Part of a small language model's weights: 870M tokens, 6635 steps.
MLP neurons of a small language model. Each row is named by its layer, matrix (gate and up: input weights) and neuron, and shows model dimensions 144-239. Each number is 128 + 32 x the weight over its row's rms, rounded and kept within 0 to 255. A neuron's up and down rows have the sign that makes its largest values positive.
Before each neuron's rows, "fires in" lists the words (lower case) most often at its 100 highest values on Wikipedia text that the model never trained on.

fires in: "the", "s", "his", "her", "this", "its"
L7.gate1059 [ 76  55  97 147  99 111  85 128  66 152  91  86 114 189 166 143 105 192 143  77 127 152 187 133 176 155 137 140 112 129 143 109  73 119 103 112 119 160 121 101 179 153 102 128 100 129 157 106 215  75 138 145 106 184 162 136 159  89 143 110 152 121 126 138 148 132 156 109 123 105  61  85 201  97 121 104 123 129 119 104 100 125 160 111 172 152 110 106 109 123 121 139 108 130 167 103]
L7.up1059 [134 116 118 126 191 138  73 126 124 136  99 162  79 131 189 125 165 138 111 122 166  93 134 167 115  94 163 138  88  52 141  82 115 146 150 105  99 175 103 111 153 129  68 179 120 167  53 105 142 101 112 157 167 137 150 131 101 160 164 103 113 151 136 139 135  63 116 108 168 134 133 123 152 212 168 123 142 136 162 119 143 125 128  87 150 100 124 109 134 141 180 162  67 134 142 109]

fires in: "from", "of", "to"
L5.gate1331 [124 129 164 175 134 131 102 164  99 142  69 194 138 190  97 128 146 163 110 151 109 136 148 108 143 180 105 117 181 144 152 141 109 128 127 202 164 133  97 183 158 178 114 127 123 138  84  92 156 154 111 163  77 133  88 121  99 139 130 107 122 170 140  97 170 139 111 117 139 134 156  84 150 172 155 152 172 152 137 120 165 105 161 177 155 113 118 126 158  88  61 124 155 102  79 159]
L5.up1331 [ 91 157 107 185 127 118 129 116 136 153 115 119 102 150 145 102 127 103 112 178 119 184 106 160 144 166 105 159 128 137 163 140 125 156 110  79 130 130 139 130 127 123 173 174 128  93 140 148 150 161 153 113 163 156 217  75 146 187  94 124  77 175 118 131 159  88 113 154 144 122 153 139 115  41  78 102 147 120 137  97 133  88 173 103 146 142  83 150  99 130 131 104 114 130 112 113]

fires in: "s", "the", "own", "early", "his", "no"
L6.gate1128 [212 124 121 166 143 118 131 129 137 117  99 142 113 138  85 121 152 162  93  88 112 143  97 109 110 153 130 106 178 158 161 153 127 148 132 181  87 104 134 119  99 128 143 153  96 134  98  98 142 116  89 149  37 117 207 112 103 120 158 133 174 141  85 169 142  78 138 106 129 105 164  61 122  76 121 157 131 111 180 139 128 128 156 138 121 149  85  73 107 142 148 156 180 105 134 114]
L6.up1128 [192 139 141 130 172 138 142  88  85 103 146 154 142 131 115  93  89 133  87 106 137 140 135 139 127 140 117 159 133 126 131 108 101 154 115 132  76 155 156  95  94 108 154 155  78 141  90 123 149 158 172 120 109 185 102 152 128 106 117 108 131 151 177 133 111  96 124  73 134 178 149 119 172 167 129 153 121 174 145 153 104 108  93 149 191  96 106 105 145 159 117  96  88  99 129 132]

fires in: "military", "political", "election", "wedding", "sexual", "vitthal"
L3.gate508 [ 83 157 147 143 160 148  97  59 155 160 140 103  87 169  99  64  90 161 141 113 110 169 126  91 134 159 156 139 101 170 116 134 135  69 118 109 152 163 123 109 117 145 173 108 120  90 114 136  80 200 182 109 153 206  80 133 131 104 100 134 136 187  81 112 162 136 123  89 136 126 105 123  85 139 102 118  84 127 143 151 134 100 193  95 143 136 185 158 173 124  95 126 183 167 135 132]
L3.up508 [152 148  98 108 150 114 152 107 130 106  87 163  86 151  83 128 106 146  84  88 127 153 132  82  83 130  89  73 127 116 135 141 158 145 130 134 132 124 144 160 107 121 140 176 105 118 145 144 110 197  93  94  73 116  73 103 167 163  91 164 140 135 139 131 137 129 171 114 205 108 146 112 161 140 150 131  91 163 129 133 101 116 115  95 154 157 188  91 161 100 113 131 150 136 163 107]

fires in: "united", "those"
L5.gate18 [110  66 192 177  53  86 131 115 107  72 116 131 127 139 151 179 123 119 117 162 143 104 115 156 129 137 129 113 159 131 121 194 131 101 132 165 195 144 120 158 185 126 106 124 176  70 139 159 155  95 169 109 134 125  96 116 150  89 158 184 137 172 115 151  20 173 134 103  65 152 161 175  92 138 140  95 156 133 111 158 160 124 136 102 126  96  84 156  88 115  86 117  87 129 122 116]
L5.up18 [132 138 198 155 184 119 151 164 156 167 116 119 147 152 131 119  98 102 153 109  85 118 102 100 144  97 112 132 146 128 157 146 109 120 181 104 121 127  76 136 104  97  57 148 146 143  99 160 207  86 138  78 163  82 173 193  16 134 111  98 152 122 153 115 172  85 111 116  79 118 160  45 120 132  96 135 149 106 153 146 133 131 132 170 109 122 134 114 129 148 145 142 128 194 145  89]

fires in: "united", "u", "world"
L5.gate751 [126 107 147 148 139  57 120 120 116 153  82  47 161 143 105 108  76 105 105 193 104  50 101 140 162 146 124 123  71 192  99 140 153  72 172 103 145  92 119 152 151 175  84 146 123  90 103 155 129 118 114  79 148 132  74 108 141 158  96 120 102 147 110  90  84 181 172 166 113 147 109 143  93 114 166  85  82 174 180 128 142  94 152 195 113 153 149 183 132 176 151 176  64  74  98 113]
L5.up751 [136  78 160  86 116 129 178  88 132 147 108 111 154 110 161 136 125 103 137 157 141 156  80  88 123 106 145 143 171 179 100 151 125 118 135 106 175 207 124 132 111 148 125 148 161 128 171 126 177  59 209  90 131 117 157 192  96 135 163 122 169 127 173 147  95 122  84  88 131  89  81 130 107 170 138 147 143 162 136 124 103 128 149 129 118 178 101 138 130  88 121  96 184 141 167 167]

fires in: "by", "of", "the", "in", "before"
L7.gate94 [ 92 137 119 112 149 112  88 175 110 137 164 122 126 164 125 132 103 114 174  94 120 130 181 183 113  92 127 149 114 171 138 119 119 146 175  61 125 156 139 141 105  48 190 119  95 145 119 120 163 108 120 134 126 162 149 153 155 115  63 224 154 151 117 102 111 176 164  72 123 195 112 107 157 161 114  82 150 128 133 136 105  98 116 139 121 151 201 176 139 126  65 191 135 163 138 163]
L7.up94 [ 92 159 126  78 103 154  61 159  83 125 106 112 141 168  96 100 155  94 149 144 185 141 150 138 121 125 166 132 118 165 176 109 109 132 201 114 113 127 126 110  77 114  92 100 120 156 120 108 107 124 195 112 100 112 146 111 116 117 150 117  69 139 111 193 139 134 124 141  85 171 160 141 112 106 145 174 132 137 120 192 152 157 137 121 103 153  87 105 125 141 167 127 124  91 166 120]

fires in: "had", "has", "have", "since", "having", "being"
L10.gate446 [154 127 145 175  82  82 148  61 108 203 100 160 147 210 149 126 123 178  92 193  89 137 139 103 155 111 145 108  96  92 180  98 164  80 147  83 122 113 124 148 174 153 134 179 103  34  94 171 165 149 144 116 120 135 112 110 136 137  80  91 151 187 155 129 157  70  93 119 186  87  96  69 160  87 157 114 139  96  95 100  82 164 173 151 134 156 156 193 110 132 128 166 153 123 124 152]
L10.up446 [135 169 216 127 105 146 178  91  91 173 117 116 151 162 128 123 111 147 104 188 123  74 124  95 133 115 153  66 147  79 151 146  94 102 155 119 113 148  78 146  90 141 135 185 128  90 141 150 140 160 156 122 136 132 108 134  40  86 103  98 164 185 139 152 117 137 144 191 141 122 162 133 146 128  91 133 151 159  90 174 105 150 188 145 111 130 121 126 119 178 161 169 100 146  99  89]

fires in: "it"
L3.gate784 [ 89 104 148 170 103 137 195 170 140 133 119 133 115  85 222 152 157 158 132 152 146 112 148  73  90 166 115 140  77 124 172  79 150 108 116  80 137 143 128 167 124 122 156  92 105 146  94 143 166 134 147 159 109 147 153  72 125 128 118  90  84 121 159  78 131 132  94 110 123 141  87 155 191 157 136 157 134  77 144  87 125  96 176 216 141 104 122 114 158 141 122 116 146  97  99 107]
L3.up784 [200 168 134 139 168 157 171 103 127 116 121 112 144 104  81 114  96 149 127 159  76 105 151 145  75 154 155 122 122 141 119 149 128 119 139  41  97 118 167  80 117 138  96 144 173 134 122 135 149 160 128 129 168 148 126 110 114 129 144  87 149  98  88 162 120 111 140 147 156 132  62  70 141 115  84 135 138 164  75 149  95 149 163  87 205 171 127  56  64 153 112  98 137 161 169  99]

fires in: "after", "following", "while", "at", "in", "before"
L5.gate509 [109 143  44  85 105 180 129 154  93 135 133  97 135 161 132 158 150 159  97 131 160 118 160 163 162 115 118 132 149 177 141 116  86  30 173  76 156 188 129 159 104 144 112 137 110 129 156 158 104  76 179 156 109 121 130 121 110  97 124 183 140 121 136 140 150 123 138 147  84 186 120 118 104 106 136  83 116 146 100 106  69 101  98  96 168 168 205 154 191 139  66 157 109  85 156 100]
L5.up509 [ 77 161 164 170 182 118  53 161 165 171 151 162 102 114  84 101 113  90 146 141 102 136 156 164  66 105  53 136 114 148 139 141 119 129  99 163  92 165  65 108 160 128 113  81  77 120 130 122  92 107 127 141 129 147 140 140 157 142 113  97 144 144  70 108 175 139 122 126 114 153 195 110  80 112 118 194  94  93 135  95  80 157 147 129 139 146 111  76 177 122 156 140 179 129 128 155]

fires in: "one", "be", "once", "being", "was", "then"
L5.gate852 [124 127 132 142 118 151 136 109 139 142 156 146 131 111 130 185 123 103  98 181 168 134 114 121 130 102 167  76 150  82 140 139 144 101 168  95 133 151 107 114 121 152 141 122 136  77 179 172 124 118 158 145  96 124  76 192 170 176  62 123 146 101 100 189 123 147 112 198 144 131 102 116 132 123 165 129 111 133 104  67 128 107 138 174  68 153 100 133 149  42 124 131 159  98  82 161]
L5.up852 [174 109 114 119 124 117 100 103 124 148 116  93 130 161 180 159 135  64 109 128 121 135 128 103 153 118 143 150 152 169 147 127 165 145  83 148 149  91  91 107  90 106  79 119 133  91 101 130  64  72 107 101  83 136 138 144 102 193 125 147  95 180 189 175  51 128  74 212 112  97 180 115  63 143 137 144 161 134 117 138 141 133 101 147 116  99 124 161 161 108 107 112 100 148 137 159]

fires in: "film", "cast", "films", "stars", "movie", "actors"
L3.gate396 [118 110 170 117  94 195 135  90 188  93 123 125 153 138 152 123  90  95 120 168 190 139 117 163  93  98 178 112 127 141 138 137 166 132 118 170 163 130 102 140 115 152 132 107 123  85 104 109 115 153 133 104 106 145 133 102 124 161 123  87 187 180  96 137  63 102 145 133 159 192 126 113 108 167 111 169  96 128  97 181 130 108 110 163 117 149 152 158  94 140 148 137 132 116 129 137]
L3.up396 [129  90 153 125 101 141 168 140 123  46 136 134 181 102  69 158 113 118 131 160 136 122 122 206 135 135 117 121 168 103 136 181 123 106  70 138 108  89  55 111 151 137 150 184 117 101 103 117 134 188 158 126  90 124 192 148 124 166 137 145 121 124 142 135 154 113 129 105 105 155 123 136  73 155 137 148 181 142  89 109 130 156 122 120 181 143 120 117  49 116 164 134 136 125 109  91]

fires in: "however", "but", "is"
L6.gate591 [170 141 121 176 163  70 150  80 148  79 149 125 148 169 116 114  89 122 158  96  83 118 145 128  91  94 109  69  90 125 122 161 183  93 120 129 171 177 142 146 107  52  96 155  92 113 150 127 121  93 134  97 143 137 136 148 145  97 149 110 137 110  96  97 147 147 125 117 128 142 128 109 132  57  31 112 148 133 111 133 100 131 104 152  94 142 165 202 101 100 188 126 142 167 142 122]
L6.up591 [130 159  90  64  85 116 140 133 138 156 143 136 170 114  99  72  59  88  94  71 194 163 121 211 118 134 130 132 152 117 167 134 188 146 182 164 130 169  86 142  86 120 123 142  73 166 184 172 109 111 146 149 143 110 114 130 145  90 155  84  65 142 119 127 130 134 119 137 111 155 171  94 145 121  92 149 116 146  63  78 144 149 135 135  93 157  89  92 121 171 113 158 174  95 146 127]

fires in: "of", "on", "in", "to", "the", "into"
L6.gate1233 [138 160 177 133 111 145  90 113 136 108  88 135 119  94 159 110  86 186 105  90 156 147 136 136 151 190 148 101 173 142 134 162 135  89 140 139 121 129 145 127 119 102 107 126  91 117  86 135 102 118 107 142 137 151 113 153 147 126 133  57 102 149 150 102  86 169 128 113  99 172 101 152 115  92 111 138 156 144 153 127 166  80 132 123 122 164  79 142 104 154 104  99 107 143  70 164]
L6.up1233 [136 121 131 147 160  85 115  70 189 175  74 112 119  80 196 134  90 157  79 121 136 183 168 102  97 140 145 104 142  80 157 150 179 119 112 189 178 113 109 134 107 141 130 138  98  81  94 174  77 183 135  98 127 138 138 131 180 125  95 145 117 158  80  90 158  87 151 107  84 116 176  92 104  53  85 102 141 138 108 106 135 110 101 105 134 128 131  97 117 128  99 123  99 152 120 117]

fires in: "the", "that", "this", "which", "same"
L7.gate212 [124 123  87 178 140 119 142 184 121  82 172 106 140 142 185 174  95 149 175 141 146 106 112 199 100 105 185 122 119  81 146  85 104 142 211 102  86  83 131 117 139 114 117 143 127 164 103 148 135  86 162 142  53 193 102 132 124 130 145 158 179 133 133  79 107 186 126 143 126 138 170 112 133 131  71 121 103  98  81 112 146 181 101 157 163 183 162  88 123 143 115 136 126 160 122 169]
L7.up212 [141  97 148 108 140 172 134 150 106  77 165 128 122 186 100 167  87 111 120 125 122 145 161 135  92 120 133 113 119 243 164 148 107 188 116 120 198 142  92 101 178  61 169 113 138 128 100  67  93 125 174 128 147 135  98  68  95 161 155 137 189  74 117 136 130 114 143  75  85 160 177  92 178 142 132 146 129 103 127  69 158 143 170 165 103 172 132  59 175 103 127 127 108 122 143 131]

fires in: "for", "of", "in", "from", "by", "at"
L6.gate317 [145 130 107 124  81 110 101 120 110 117 142 107 114 159 136 154  96 119 103 117 155 166 200 133 164 156 168 121 180 180 154 136 151  63 115 118 120 129 140 156 151 136  85  94 144  92 159  83 108 126 100 165  67 148  90 115 126  88 117 141 105 153  84 133 156 149 181 140  73 180  76  98 139  68 154 121 163 123 118 129 136  63 110  50 113 121 107 120  79 114 143 122 143 138 130 141]
L6.up317 [152 172 172 116 171 129 126  95 197 161 144 111 122 169 168 162 117 140  74 200 111 150 130 183 165 132 113 173 166 160  93 150 135 123 147 177 119  74  75 170 183 136 199 147 116  52 154 108 123 106 145 125 157 102 110 142 141 218 135 110 111 176 176 134 136  94 167 157 102 164 149  78 152 108 111 119 238  69 150 141 161  79 118 106 181 126  83 119 130 126 137 144 104 122 115 104]

fires in: "this", "a", "same", "one", "known"
L7.gate456 [110  80  95 148 139 134 169  92 139 190 137 116 158 166 148 166  98 122 134 158 170 113 164 102 134 115 139 175 133 183 147 160 143 136 147 134 123 195 189 148  68  99  51 132 104 138 126 130  50 120 185 111 186 171 200 161 136 107  87 163 123 129 185  97 119 112 190 129 108 191  86 120 160 175  60  79 143  93 175  70 161 142 171 106 125 106 159 111 123 109 161 102 145  97 114 129]
L7.up456 [121 117 134 170 113 143 153  82 128  95 180  85 138 179 129 153  98  71 163  91  86 123 117  96 101 162 120  89 183 135 140 163 110 151  66 120 211 155 128 149  81 108  98 175  99 156 126 130 127  99 132 113 138  88 145  70 150 146 135 163 116  95 110 142 104 148 136  36 113 153 112 132 124 163 166 115 139 139 177 159 153 112 161 153 149 129 173  75 116  89 150 119 104  85 141 166]

fires in: "for", "after", "while", "and"
L7.gate763 [138  89 135 159  68 142  87 143  63 147 163 107 119 192 117 157 142  96 159 119  57 158 136 146 184 107 124 136 125 154 196 124 156 134 180 162 114 189 107  95 143 128 114 108  61 161  72 113 117 136 165 151 114  96 146 141 163 180 138 146 144 125  58 161 157 119 190 255 149 113 114 142 138 174 103 101  94 141 102 125 137 143 158 147 109  97 143 157 160 160 125 146 101 142 123 124]
L7.up763 [ 87 100 106 130 100 123 125  77 135 133 124 101 161 124 166 127 120 123 150  87 112 176 117 156 123 144  70 128 150 103 122 106  53 132  90  97  84 180 174 154 138  40 186  68 132 148 169 166 183  96  91  67 142  93 109  96 154 116 179 112  89 109 150 122 112  50 137 122 143 130 122 142 143 101 133  70 107 102  89 139 116 118 121  93  97 160 114 120 165 145 142 140 123  59 121 177]

fires in: "version", "final", "edition", "title", "finals"
L3.gate1009 [114 149 164 168 102 177  79 212 142 167  86 136 104  77 129 153  75 101 148 123 153 141 154 123  94 108 188 131  83 108 149  94 120 100 109 132 161 141 114 159 135 139 128  96 141 111 145 223 201 114 162 146  99 154  94 140 114 105 121  31 169 136 117 146 111  71 144 138 108 176 140 103  82 144 124  91  92 152  65  68 119 126 151 125  90 150 177  48 131 138 149 139 141 150 143 109]
L3.up1009 [106 155 121 173 170 106 150 109 143  68  77  94 197 131  54 117 116  76  98 122  97 125 108 107 136 102 123 112  37  94 143 139 111 212  97 175 102 103  81 182 153 120 135 148 123  69  79 165 152 100  97 114 140 101 141 164 133 115 144 141 128 199 130 117  86 129 103 120  52 132 167 143 152 150 175 132 132 122 135  87  82  84  91  73 103  97 129 162 139  99 129 139 139 153 111 132]

fires in: "in", "of", "since", "after", "although", "however"
L7.gate628 [ 82 143  96 164  98 124 111 181 107 171 136 104 131 143 186 120 122  51 103 127 124 109 142 152 159 120 104 174 146 144 150 143 132 129 108  99 154 140 147 103 114 120 145 160 151  59 134 200 133 118 113 149 122 129  83 145 202 127 105 122  66  97 102 103 106 144 100 161 124 102 135 169  60 143 166  75 121 164  92 160 120 149 154  92 159 112 148 158 155 159 113 202 100 155  55 101]
L7.up628 [175 100 113 134 132 125  55 206 149 170 111 114 129  81 166 115  85  99 100 164 128 152 125  84 158 126 108  51  89 187 175  83 124 102 169 158  95  89  96  81 112 114  94 110 161 101 104 175 154 176 161  82 190 124  91 125 126 150 118 146  79 114 100 144 117 118 102 158 102 110 161 127  71 166  98 148 192  93 133 117 125 154 138 184 123 126 136 150 165  78  86 180 114 123 134  91]

fires in: "a"
L7.gate569 [129 153 133 188  97  95  71 152 107 104 152 171 104 107 149 111 117 117 131 143 162 123 111 113  93 157  93 148 104 168 130  99 129 142 197 127  82 145 130 116 134 110  68 101  93 159 145 136  64  82 114 111 128 140 129 154 118  99 183 158 163 162 105 106 147  94 116 157 128 112 137 189 156 146 148  79 157 144 145 115 142  85 154 163 113 135 123 142 146 196 174 193 130 147 150 146]
L7.up569 [136 114 127  64 171  97 154 144 119 128 152 115 103 113 126 139 181 169 166 159 171  72 168 120 152 142 162 104 193 135 124  92 216 116  64 128 121 164 138 171 122 101  91  91 151 172 135 163  71 160 158  91 141 101 170 109  95  20  99  76  84 101 151 140 177 118  72  82 124  63 123 139 151 122  72 126 131 119 132 157 103 115 169 121  97 155 127  88 151 166  77 107 162 102 156 124]

fires in: "to", "of", "is", "drugs", "at"
L10.gate246 [ 67 179 165 145 156 176 130 189 111 174 101 114 160 165  84 130 102 189 118 155 122 147 142 114 150 168 157 166 138 186 157 166 109 116 126 176 143  87 145 151 131 112 155 120  89 104 108 123 153  99 174 152 174 112 133  62  78 135 123 139 138 182 177 112 172  98 123 166  66 169  72 138 144  85 103 131 147 123 133 159 183 102 106 160 125 146 142 154  85 128 142 153 128  93 109 106]
L10.up246 [152 151 119  99  95 108 153 122 202 181 152 147 135 104 139 126 116 174 120 128  67 106 139 111  53 146 184 161 157 149 136 103 166 110 116 172 117 144 111 148 159 164  72  77  73 117 109  75 100 172 187 126 138 156 169 133 118  51  89 154  88 138 166 145  96 102 184 145 128 124 103 126 146 123  66  97 132 107 124 182 150 115  90  78 116 164  84 140 125 117 178 103 131 201 141  81]

fires in: "had", "have", "has", "having"
L10.gate1027 [138 195  89  52 163 143 102 114 163 105 100 143 106 194 162 160 161 202  87 111 115 144 160 103 130 123 134 158  94 121 155 116 128  93 129  98 162 156 110 162 166 149 189 175 163  82 173 101 180 126 115 191 110 157 144 149 133 140 164  71 188 167 113 176 134 113 115 175 127 178 131 140 172 115 156 125 161 100 111 151 112 137 123 181 116 117 152 173 139 139 138 122 139 182  86 134]
L10.up1027 [171 166 118 110 163 148 127 125 114 111 132 116 160  82 151  84 104 173  72 196 133 100 170  80  94 143 124  78  86 193 116 101 150 131 146 168 125 119 104 138 139 167 145 100 145 112 114 118 139 110  93 152  61 100 156 144 170 106  56 191 168 117  86 158 158 120 144 141 102  89 145 136 109  85 140 124  62 136 132  88 124 113 141 132 129 153 129  92 114 109 113 112 121 110 138 107]

fires in: "number", "type", "least", "range", "diversity", "size"
L3.gate1294 [ 85 111 145 152 157  87 127 132  88 116 124 131 120 131 161 147 126  83 184 122 129  40 154 195 133 101 148 155 128 144 126 119 126  55 125  76 113 115 125 143 113  69 183 205 138 149 109  92  80 138 115 131 125 112 108 157 179  88 118 195 112 145 120 105  89 131 159 190  65 154 117 103 122 112  99 145 117 110 146  90 104  89 119 103 139 156 112 101  93 124 143 160 124  91 104  68]
L3.up1294 [194 109 117 149 142  90 181 136 107 154 131  92 155 138 106 114 121 126 126  64 108 114  54  89 151 186 147 163  81 153  52  88 123 134  97 124 144 145 209  78 111 190 125 110  82 138 140 113 186 117 118  64 197  96 107 110  93 145  97 107 152 125 113 171 161 130 117 127 157 103 151 172 161 116 101 113 140 133 163  97 152 127  56 140 134  52 145 135 161 164  58 114 173 127  78 173]

fires in: "as", "how", "is"
L6.gate166 [199 114  83 218  45 173 170  63 114 127 124 130 106 129 159 155  84  97  73  53 132 102 127 148 141 119 146 138  64 106 137 174 186 116 166 149 177  74 133 113 136  92 152 108 108 117 189 133 106 158 133  97 166 117 123 157 134 131 155 118 145 128 138 132 115  92 134  95  94 133 167  81 141  86 131 111 111 156 138 128  96 109 149 105 105  89 126 119 141 142 141 142 149 139 160 167]
L6.up166 [159 130 114 162  94 134 199 200 119 172 167 140 139 147 151  89  58  93 122 131 124 141 135 123 109 138 167 134 101 103 149 135 187 164 193 189 137 148 122 114 132 125 140 119 117 131 114 153 131  80 154 128 240 187 154 131 139 100 112  64 131 118 138 100 160 120 102 137  82 122  97 100  94  87 109 151 160 125 157 145  88  77  99 208 103 118 180 131 107 109  88 112  78 129 178 172]

fires in: "some", "the", "after", "most", "for"
L7.gate1311 [106 111 146 105 141 173 191  71 221 118 192 107 125 161  71 115 131  97 127 109  97 120 142  92 141 100  89 148 143 157 146 122 142 119 198 128 176 160 118  86 107 135 162 151 133 122 109 103 100  83  87 184 151 154 111 170 111 151  70 139 170 156  77 147 141 110 176 102  93 115 128 173 175 173 162  87 143  81 161 108 186 107 160 141 160 151 146 146 131 156 100 131 102 139  99 111]
L7.up1311 [124 113 131 173  42 169 125 104 126  90 126  74 163 125  81  92 204 130 198 117  91 110 159 184 119  98 153 106  81 136  76 143 118 181 103 142 158 156 111 130 135  88 118 109  98 131 173 109 104  82 114 138 160 121 150  91 145  88 122  74 109 102 109 161 111 111  97  60 142  90 116 113 123 122 161 166 177 128 130  76 127 139  59 129 101  77 138 110 166 123 132 123 148  80 154 158]

fires in: "as", "name", "of", "called", "renamed"
L5.gate539 [120 158 162 108 127 175 152  86 143 123 122 165 123 113 101  97 181 124 111 144 118 131 109 171 133 134 147 139 196  85  82 164 173  96 123 135 152 132  77 155 116 131 136 140  95 132 118 124 114 123 180  96 110 100 143 130 135 136 149  65 108 149  33 102  54 170  70  93  79 161 145 181  83 135 101 107 141 116 104 141 172  63 129 150 121 123 149 163 134 148  83 143 177 231 135 200]
L5.up539 [124 128 154 189 133 170 165 138 129 100 139 113 193 130 104 112 161 163 159 177  88 162  95 150  77  85 123 107 118  83 101  85 142 160 124 147  87 159  70  77  97 129 110 110 178 170  96  94 116 112  87 105 110 120 139 149 149 114  51 112 109 118  95 146 103  80 122 120 125 153 133 164 129 156 102 117 167 106 122 102 165 145 144 126 154 186 149  95 111  72 159 169 152 119  97 145]

fires in: "while", "when", "although", "though"
L3.gate1046 [ 96 151 111 128 130 106 116 173 123 129 109 157 131 101 122 103 103 118 176 139 123 108 132  72 176 129 142 138  82  93 132  87 133  79 143  89 152 136 106 119 104 106 115 119  81 113 106 139 160 166 132 159 117 132  89 142 176  83  83 156 147 175 124 133 179 105 117 165 174 126 101 149 147 114 115  88 155 162  83 109 110 131 168 154  88 159 162 160 194 202 145 187 160 104  92  91]
L3.up1046 [132 152  83 113  98 113  97 136  90 184 128 113 170 163 106 112 105 138 142 141  76 131 123 138 110 100  92 114 133 203 184 115 133 131  74 105 119 163  62  91 145 165  92 125 105  89  98 119  61  98 108 103 171 173  93 122 151 126 193 179  98 125 113 100  87 103 129 176 175 178 139  64  70 127 105 113  80 114 112 149 164  94 160 119  75 129 131 154  96  87  85  91 172 173 169 157]

fires in: "when", "after", "while", "of", "in"
L7.gate1287 [ 89 172 158  92  92  96  66 187 131 156 115  72  85 119 157  58 126 124 129 168  63 183  95 118  86 130 113 106 115 130 156 117 160 117 138 143 110 120  96 173 129 139  96 166  84 166 135  68 124 103 153 165 164  87  78 103 153 123  92 134 137 133 166 163 147 127 121 159 112 167 129 146 110 148  95 130 163  96 157 138 117  91 105 120 122  99 144 138 162 185  65 148 130 157 122 132]
L7.up1287 [ 91 160  57 148  75 160 113 118  94 138 129 136 109 188 155  93 121 117 141 164  75 140 107 101 110  90  81 179 103 147 143 150 122 177 125 137 166 167 177  81 121  94  84 110 101 108 118 100 129 133 158 129 129 150 140 175 157 163 112 142 177 107 164 141 122  84 133 132  99 144  82 147 171 120 143  79 152 124 129 163 119 112 105 151 141 126 174 138 133 149  97 147 135 140 153  72]

fires in: "on", "a", "an"
L7.gate169 [ 74 107 152 102 109 109  85 140 156 106 115 123 150 184 120 143 102 103 147 104 117 150 113 115 192 186 131 160  88  79 135 192 169 152 137 100 145 158 120 118  92 136 148 161  66 136  85 112 114 107 119 111  97 197 109 146 170 103 197  98 120 104 116 120 142  98  68 149 113 127 145 110 151 121  89 121 142 121  75 125 181 134  96 187 115 181 104 105  81 206 171  89 158  96 140 106]
L7.up169 [178 111 128 131 113  81 153  99 150 118  85 149 134 150 113 114 198 144  91 130 168  91  93 101  79 119  80  97  95 103 102  80 167 141  62 151 137 226  66  96 140 173 102 125 159 116 120 136 146 162 109 151 118  89 160 118 117  53 116  87 177  96  88 205 147 141 108 142 125 116 130 144  94 148 121 110 114 154  79  79 124 137 147  94 142  86 129  66 120 175 149 123 115 129 109  85]

fires in: "one", "some", "it", "what", "for"
L5.gate636 [115  94 198 149 128  88 137 120 114 127 102 103  59 115 189 110 131 246 154  92 115 133  85 153 144 160 144 162 141 115 164 171 123  86 161  58 138  99 130 158 110 180 167  88 118 114 175 110  62 166 144 111 161 161 112 138 144 198 126 139  89 119 150  87 100 166 106 124  52 133  42  61 122  87 143  46 110 125  95 119 109  99 128 162 140 151 130 146 124 171 123 100 165 148  92 160]
L5.up636 [172 132 213 123 121 153 161 164 167 102 149 115  30 159 139 155  89 100 102 181  62  98 102  87 145 181 158 150  77 138 156 116 174 107 114 119 109  96 143 131 103 142 150 122 142 137 110 174 145 142 172 166 103  95 113  89  82  65 145  82 143 126 129 148 114 162 132  84 131 124 127 144 124 113 102 168 124 102 171  36  83 188 119 190  89 111 119  75 136 120 127 154 159 136 152 107]

fires in: "as", "of", "and", "than", "in", "thus"
L6.gate813 [134 156 185 114 125 118 180 219 161  65 174 133 142 123 136 135 145 173 103 158 119 122  93 135 111 139 185 123 137 166 177 156 162 111 170 164 146 164 128 120 149 110 112 125 150  61 106 152 152  86 125  98 106 102  91 172 102  91 186 143 149 151 122 143  78 116  81 145 101 165 171 116 167 162 149 172 123 133 134 164 110 128 128 158 145 117 129 135  63 121 118 149 147 181 151 153]
L6.up813 [ 79 101 147 135 144 141  71 117  90 151 106 149 143 115  47 131 197 121 173 113 123 177 109 166 165 104 162  70 136 109 114 114  76 147  84 168  68 189  76 150 105 121 127 141 175 188 134 149  99 147 120  94 136 151 136  98 110  79 114 137 114 182  99 140 168 133 152 205 160 124 132 110 154 120  73 114 142 131 145  87  56 120 164  93 102 117 112 137 130 106 120 106 168 133  87 133]